From a checkpoint of a small transformer trained on Wikipedia: rotary positions.
MLP neurons of a small language model. Each row is named by its layer, matrix (up: input weights; down: output weights) and neuron, and shows model dimensions 32-127. Each number is 128 + 24 x the weight over its row's rms, rounded and kept within 0 to 255.
Before each neuron's rows, "fires after" lists the tokens most often just before its 100 highest values on Wikipedia text that the model never trained on.

fires after: " | "
L4.up1336 [131 111 128 136 150 162 139 137 152 118 185 146 121 134 136  82  80 145 106 133 144 123 102 141  98 105 127 126 115 129 130 136 147 126 125 111 100 136 142 135  94 177  80 137 137 122 135 112 141  98 131 144 155 164 131  79 102 148 167 155 135 123 130 107 147 106  93 136 142 107 118 132  97 132 134 147 134 138  59 135 143 128 122 114 137 146 121 149 137 134 141 109 108 116  94 151]
L4.down1336 [ 82 139  91 112 191 106 148 137 117 130 146 121 121 136  89 139 149  97 129  94 126 107 124 127 130 111 135 111 143 134 186  76 157 172 154 102 125 149 115 131 111 109 112 121  90 174 112  95 112 118 129 139 115 149 137 113  78 134  85 132 117 123 110 134 153 115 130 141  84 113 162 127 134 125  98 127 137  77 102  98 122 125 141 158 139  73 118 110  95 157 110 134 104 119 123 138]

fires after: " | ", " draw"
L4.up1936 [130  94 136 118  87 136 128 113 117 120 119 139 129 135 142 101  99 117 147 159 108  97  98 126 151 111 138  90 125  92 171 126 113 121 130 178 130 146 159 153 118 127  82  84 101 172  92 134 129 102 138 142  93 111 121 121  98 110 125 173 114 121 132 134 124 101 139 158 140 129 136 163 123 109 143 104 140 131  99  83 139 118 117 111 129 131 123 136 126 144 144 159 161 162  84 158]
L4.down1936 [103 155 106 129 130  98 138 124 107  89 127 139 145 134 108 152 172 117 139 119 135 126 117 139 180 118 153 161 125 161 135 107 120 109 100  72 113 146  99  71  94  71 153 117 144  93 191 125  90 133 127  98 162 131 138 108 168 134 124 203 147  99 140 107 124 113 108 145 147 181 143  92 167 170 161 130 138 106 124 135 136 130  80 121 101 120 125 122 146 176 148 156 136 107 125 108]

fires after: " | ", "2"
L4.up2234 [148 108  76 161 155 128 105 123 120 126  79 130 162 146 156 158 159 135 115  77 116 112 120 151 141  95 152 112 125 152 151 146  98 115 159 143 171 172 171 177  94 125 127 125 148 109 141 136 124 137 131 136 132 186  69 132 117 108 122 131  95 127 139  84 113 136 133 120 132 118 118 130 130 124 148 168  38 149 145 108  80 132 157 136 128 167 140  81 160 137  99 165 144 123 114 154]
L4.down2234 [159 149 126 148 121 140  94  98 115 118 118  86 139 138 123 148 160 143 135 122 119 112 118 108 124 121 109  89 167  86 162 133 132  79 100 141 120 120 137 129 126 125 160 151 137 100 127 107 111 107  98 122 168 134  86 110 157 119 101 116 103 173  88 115 118 151 113 150 140 132  98 116 121  90 118 100 119 115 147 122 100 129 121 102 165 119  94  87 133 112 139 138 137 127 125  88]

fires after: ",", "7", "- G", "leg", "6"
L4.up2218 [ 99 125 124 107 145 150 147 148 146 121 161 155 157 138 171 156 161 115 136 137 151 129 105 103 124 137 126 161 134 153  98 123 113  85 138 121  91 121 119 141 106 132 140 176 121 139 150 108 122 147 119 140 111 161 150 165 115 107 133 108 111  70 123 114 108 148  98 157  99 123 100 134 121 108 102 151 128 138 133 144 155 148 140 132 129 118 122 139 101 122 160 150 127 130  97 122]
L4.down2218 [165 140 148 161 171 116 169 107 141 159 150 106 120 137 106 157 170 152 117 150 123 104 114 140 121 157 129  90 158 141 126 132 125 137 127 155 149 111 147 142 141 147 127  77 114 151 176 103 103 159 185 156 133 166 158 131 114 163 134  97 138 126 140 162  72 132 137  96 150 151 140 121 146  89 122  86 128 126 178 134 134 109 136  89 135 106 123 129 129 138 115 149 153 133 134 151]

fires after: " | ", " b", " Kh", " H", " B", " Ch"
L4.up388 [142 139 155 123 113 117 101 134 123 139 161 114 128 132 125 152 137 113 107 104 110  99 127  92 117  72 141 135 120 125 126 146 162 149 135 109 151 106  82 138 102 123  92 150 122 102 163 139 150 114 130 120 143 122  75  93 101 157 115 122 111  82 161 138 181 133 159 118 113 114 125 153 129  63 128 121  91 128 159  99 112 112 137 150 122 118 148 135 126 111 136 124  67  98 130 128]
L4.down388 [ 93 150 131 110 124 161 151  94 132 138 139 144 115 159 115 134 139 137 149 106  98 144 137 121 143 123 131 129  99  71 175  72 129 156 142 148 151  95 102 115 134 134 119 157 154 139 137  90 127 109 163 119  81 114 129 109  99 129 133  99 144 167 138 127 121 160 147 146 116 107 128 118 140 150 129 114 140  89 146 134 144 109  79  88 158 105 154 159  98 134  97 165 152 174 131 147]

fires after: " | ", "–", "-", " veter"
L4.up2746 [ 93 124 165 125 126 154 142 148 124 168 132 140 131 133 155 136 156 140 140 150 121 161 148  93 118  97 149 104 100 151 145 134 126 184 136 100 120 120 144 116 100 152 122 163 106 136 161 117  85  79 143 119 116 130 101 137 126  97 161 108  91 168 129 100 137 151 148 103 136 152 116 139 114 105 106 178 125 133 141 140 101 125 156 125 119 126 147 158  96 145 145  88 138 118 132 134]
L4.down2746 [162 126 110 139 112 141 131 137 128 103 100 127 131 122 114 121  85 109 115  95 165 126 136 154 107 112 113 115 110 135 124 135 162 145 146 118 149 130 139  91 176 142 110 128 153  89 120  98 105 136 123 121 136 107 173 105 120 166 144 112 133 171 155 126 169 106 174  89 150 133 143 126 153 107  96  66 159 116 122 102 126 107 151 133  94 150 154 117 116 125  92 124  99 149 121 122]

fires after: " | ", "; ", "% | ", " l"
L4.up2134 [111 143 115 119 136 128  87  84 136 161 105 156 125 118  82 115  94 171 121 187 129 113 116 113 134 130 121 113 171 133 174 141 121 110 208 104 158  95 124 133 147 111 131 159 108 150 100 105 147 150 139 105 149 123 136  94  99 100 128 108 107 153 148 128  71 118 103  83  67 115 118 154 148 125 112 110 136 127 129 130 100 120 127  69 164 119  87 148 114 156 126 125 108 161 127 148]
L4.down2134 [146 153 122 100 111 144 133 120 116 125 104 139 131 116 112  92 134 119 134 133 122 114 162 121 194 138 107  76 129 130 165  91  71 160 129 151  82  91 172 141 134  62  89 117 109  96 144 154 124 108 100 153 101 133 120 115 130 162 106  87 125 158 146 155 103 123 137 115 113 135 130 124 142 193 151  90 126 116 112  97 104 127 115 111 100 138  93 157 108 120 141 121 159 147  98 154]

fires after: " | ", " / ("
L4.up1641 [102  89 114 134 176 119 133 102 165 136 162 117 114 164 105 188 146 134 144 180 119 136 108 138 129 112 123 120  76 150  84 121 104  98 160 125 141 121 122 113 123 122 125 105 138 168 108 117  89  72 135 146 119 134 139 145 129 117 133 171 136 167 184 128 150 139 125 159 125 150 137 142 163 138 113 149 136 120 145 147  76 123 147 109 139 126 148 109 145 133 117  98 162 108 105 158]
L4.down1641 [ 93 142 136 153 114 145 144 172  91  78 130 135 154 156 148 143  73  75 175 125 141 129 152 157 106 150 135 122  82  89 153 152 149 163 125 137 123 124 155 161 143 115 149 172 101 120 143 116 144 146 144 154 127 117 116 113 105 145 124 126 134 165 112 124 151 134 140 131 153 115  96 175 127  93 123 125  98 138 166 123 120 133 103  59 168 141 108 154 129 148 107 135 128 100 162 102]

fires after: " | ", " | +"
L4.up206 [149 135 119 110 153 114 117 153 111 165 136 163 103 151 126  92 153 115 161 185  97 176 115 124 121 101 122  73 135 119 111 195 109 161 122 115 138  74 139 119 117 140 124  97 102  79 140 124 104 173 136 107 130 155 139 113 139 113  83 101 126 121 142  75 170  81 151 127 121 131 124 103 111 153 117 132 155 110  81 123  76 130 140 106  87 149 157 139 161 113 149  79  66 119 168  76]
L4.down206 [107 169 162 157 127 153 133 135 131 151 123 128 193  92  89 166 137 138 129 122 113 116 148 124 121  85 114 128 127 166  91 110 135 130 107 107 128  98 136 152 165 124 162 154 128 109  92 169 138 112 109 103 125  99 122 122 138 140 124 114 150 123 111 132 108  83 122 109 123 135 134 119  99 140 131 139 133 121 100 161 116 126  78 163 128 104 143 133 145 189 141 148 137 106 125 117]

fires after: "6", "0", "7", "4", ",", "5"
L4.up952 [130 177 127 116 123 121 134 108  95 116 109 166 168 131 105 141 117  77 171 110 118 149 120 154  73 178 141 131 142 134 116 166 138 140 131 102 135 123 119 140  92  88 126 113 109 114 148 140 143 155 133 119 113 126 155 133  81 137 129 154 137 121 112 128 164 194 138 150 112  97 156 157 135 125 151 121 127 154 122 126 142 130 112  99 128 130  95 124 146 154 114 114 147 110 116  95]
L4.down952 [149 155 159 106 150 133 136 107 114 114 166 102 173 133 127 161 125 113 132 155 104 157 144 139 122  87 147 124 178 106 137 142 102 114 120 142  89 138 122 152 170 117 130 131 126  85 141 145 148 102 138 127 143  72 112 163 137 107 113 128 119  13 150 139 113 115 155 131 136 119  55 140 122 105 139 127 121 106 123 147 138 117 120 153 149 115 111 101 157 162 114  98  88 155  95 131]

fires after: " | ", "–", " B"
L4.up1806 [134 140 194 140  95  97 121  85 124 121 169 124 126 181 116 141 136 151 120  91 109 113 139 111 175  96 159 123 106 107 132  84 140 118 115 123 126 159 144 131 129 120 124 130 158 123 147 113 117 159 125 127 112 158 181 149  87 157 204 111  90 139 162 127 129 133 110 136 126 151 127 105 149 131 146 155 135 151 140 193 124  88 168 129 131 162 142 122 139 154 127 120 172 144 161 115]
L4.down1806 [133 135 130 140 154  91 118  86 157 105 164 122 147 135 109  93 143 147 141 128 112 111 112 132 109  91 129 124  96 166 138 179 125 107 120 132 107 112 110 121 103 157 158 169 169 162 132  94 156 128 155 153 152 135 130 144 168 104 123 130 103 152 146  94 125 135 128 119 156 130 105 135 143 139 147 135 128 137 116 109 159 147 121 120 156 127 115 129  82 176 158 148 132  92 114  94]

fires after: " | ", "; ", " | Qualification", "a | "
L4.up2891 [129 122 128  93 131 188 153 156 146 129 116 102 135  96  64 144  95 169 132 149 103 125 156 133 145 131 118 156 160  68 132 125 119 125 110 119 111  99 135 139  90 147 170 113 122 101 164  93 161 149 147 124 131 133 132 136 142 124 116 130 106 136 128  91 166 102 161 126 117 136 122 153 109 118 164 165 137  95 134 169 102  98 161 118 143 144 120 130 108 151 136 130 107 141 115 127]
L4.down2891 [155 169 136  86 139 111 121 110  72 166 119 131 102 168 131 146 118 122 127 107 159 133 150 153  83  98 142 123 116 142 122 138 128 115 148 109  79 103 149 123 128 165 140 109 135 144 123 143 171 114 139 130 147  94 134 129  82 159 137 134 129 120 101 111 120 113 119 118 141 131 108 155 139 115  90 156 130 132 102 161 153 127 130 116 135 142 109 128 109 128 115  63 115 131 100  93]

fires after: " | ", "tt", "-", "–", ",", " De"
L4.up2453 [123 156 101 111 135 143 112 111 114 153 123 149 157 160 115 107  99 134 128 147 139 120 127 175 139 157 152 110 117 126 121 131 128 141 163 114  64 119  92 168 121  74 101 137  98  56 113 130 107 162  96  98 101 144 140 145 137 150 137 158 129 166 134 141  87 140  75 112 105 144 123 111 131 139 129 163 111 145 131 127  97 127 143 125 141 142  94 139 116 168 141 125 115 150 148  92]
L4.down2453 [193 104 123 158 136  61 142 146 106 151 145  86 140 139 160 102 127 110 111 150 135 165 142 102 127 113 115 102 142  95 133 137 109 107 193 100 133 133 153 105 162  91 115 136 115 137 164 132 135 159 109 129 138 108 136 114 137  81  80 101 130 194 107 118 176 152 151 155 106 122  94 116 124 138 120 109 136 122 123 147 153 170 152 129 138 145 113 158  87 155 170 113 174 149 183 127]

fires after: ".", ",", "í", "55", "0"
L4.up2486 [144 150 101 136 130  99 146  99 123 136 119 134 127  61 158 148 108 103 120 127 114 168 100 147 131 185 166 130 139 102 104 107 140 116  51 142 168 149 179  95 124 143 119 108 150  98 154 130 127 163 131 132 150  87 148 117 139 128 139 133 124 144 114 120 142 145 146 142 148 104 135 110 104 113  95 144 113  96 145 133 144 138 135 116 117 144 129 166 141 103 104 122 135 148 114 131]
L4.down2486 [137 135 118 153 138 103 118  92 125 140 172 179  86 210 109 132 152 137 153 111 116 113 150  72  99 136  83 131 130 130  90 119 129 125 133  96  55  70 156 153 102 104  75 143  93  99 139 100 158  68 125 110 104 111 144 110 115  76 118 117 183 151 114 146 104 137 120 121 134 142 147 128 128 122 182 110 175 134 124 130 151 152 163 154  92 122  91 108 122 148 155 111 148 110 148 130]

fires after: ",", " | ", " L", "od", " P", " be"
L4.up2656 [111 141 150 106 188 157 126 159 141 116 109 183 116 117 131 161 123 104 117 145 118 140 137 104 139 111 119 105 144 135 121 158 135 121 136 164 104 144 119 116 142 145 173 155 117 121 143 146 110 107 156 113 158  95 156 110  76 102  74 143 137 109 109 131 124 105 117 140 143 114 107 121 138 131  87 116 106 141 166  91  96 128 142 126 181 113 154  92  86 113 125 117  78 135 112 122]
L4.down2656 [146 109 144 161 114 128 173 106 113 113 109 116 148 113 124 106 141 155 130 124 138 126 141 119 117 129 113 118 121 138 155 127 115 151 109 140 139 105 156 132 135 119 116 138 131 186 127 130 135 156 102 133 156 169 122 172 164 186 149  79 102 144 101 156  76 149 137 136 132 153 146 150 177  83 161 131  79 115  94  69 165  94 125 104 137  83 137  94 173 107 140  69 180 148 106 118]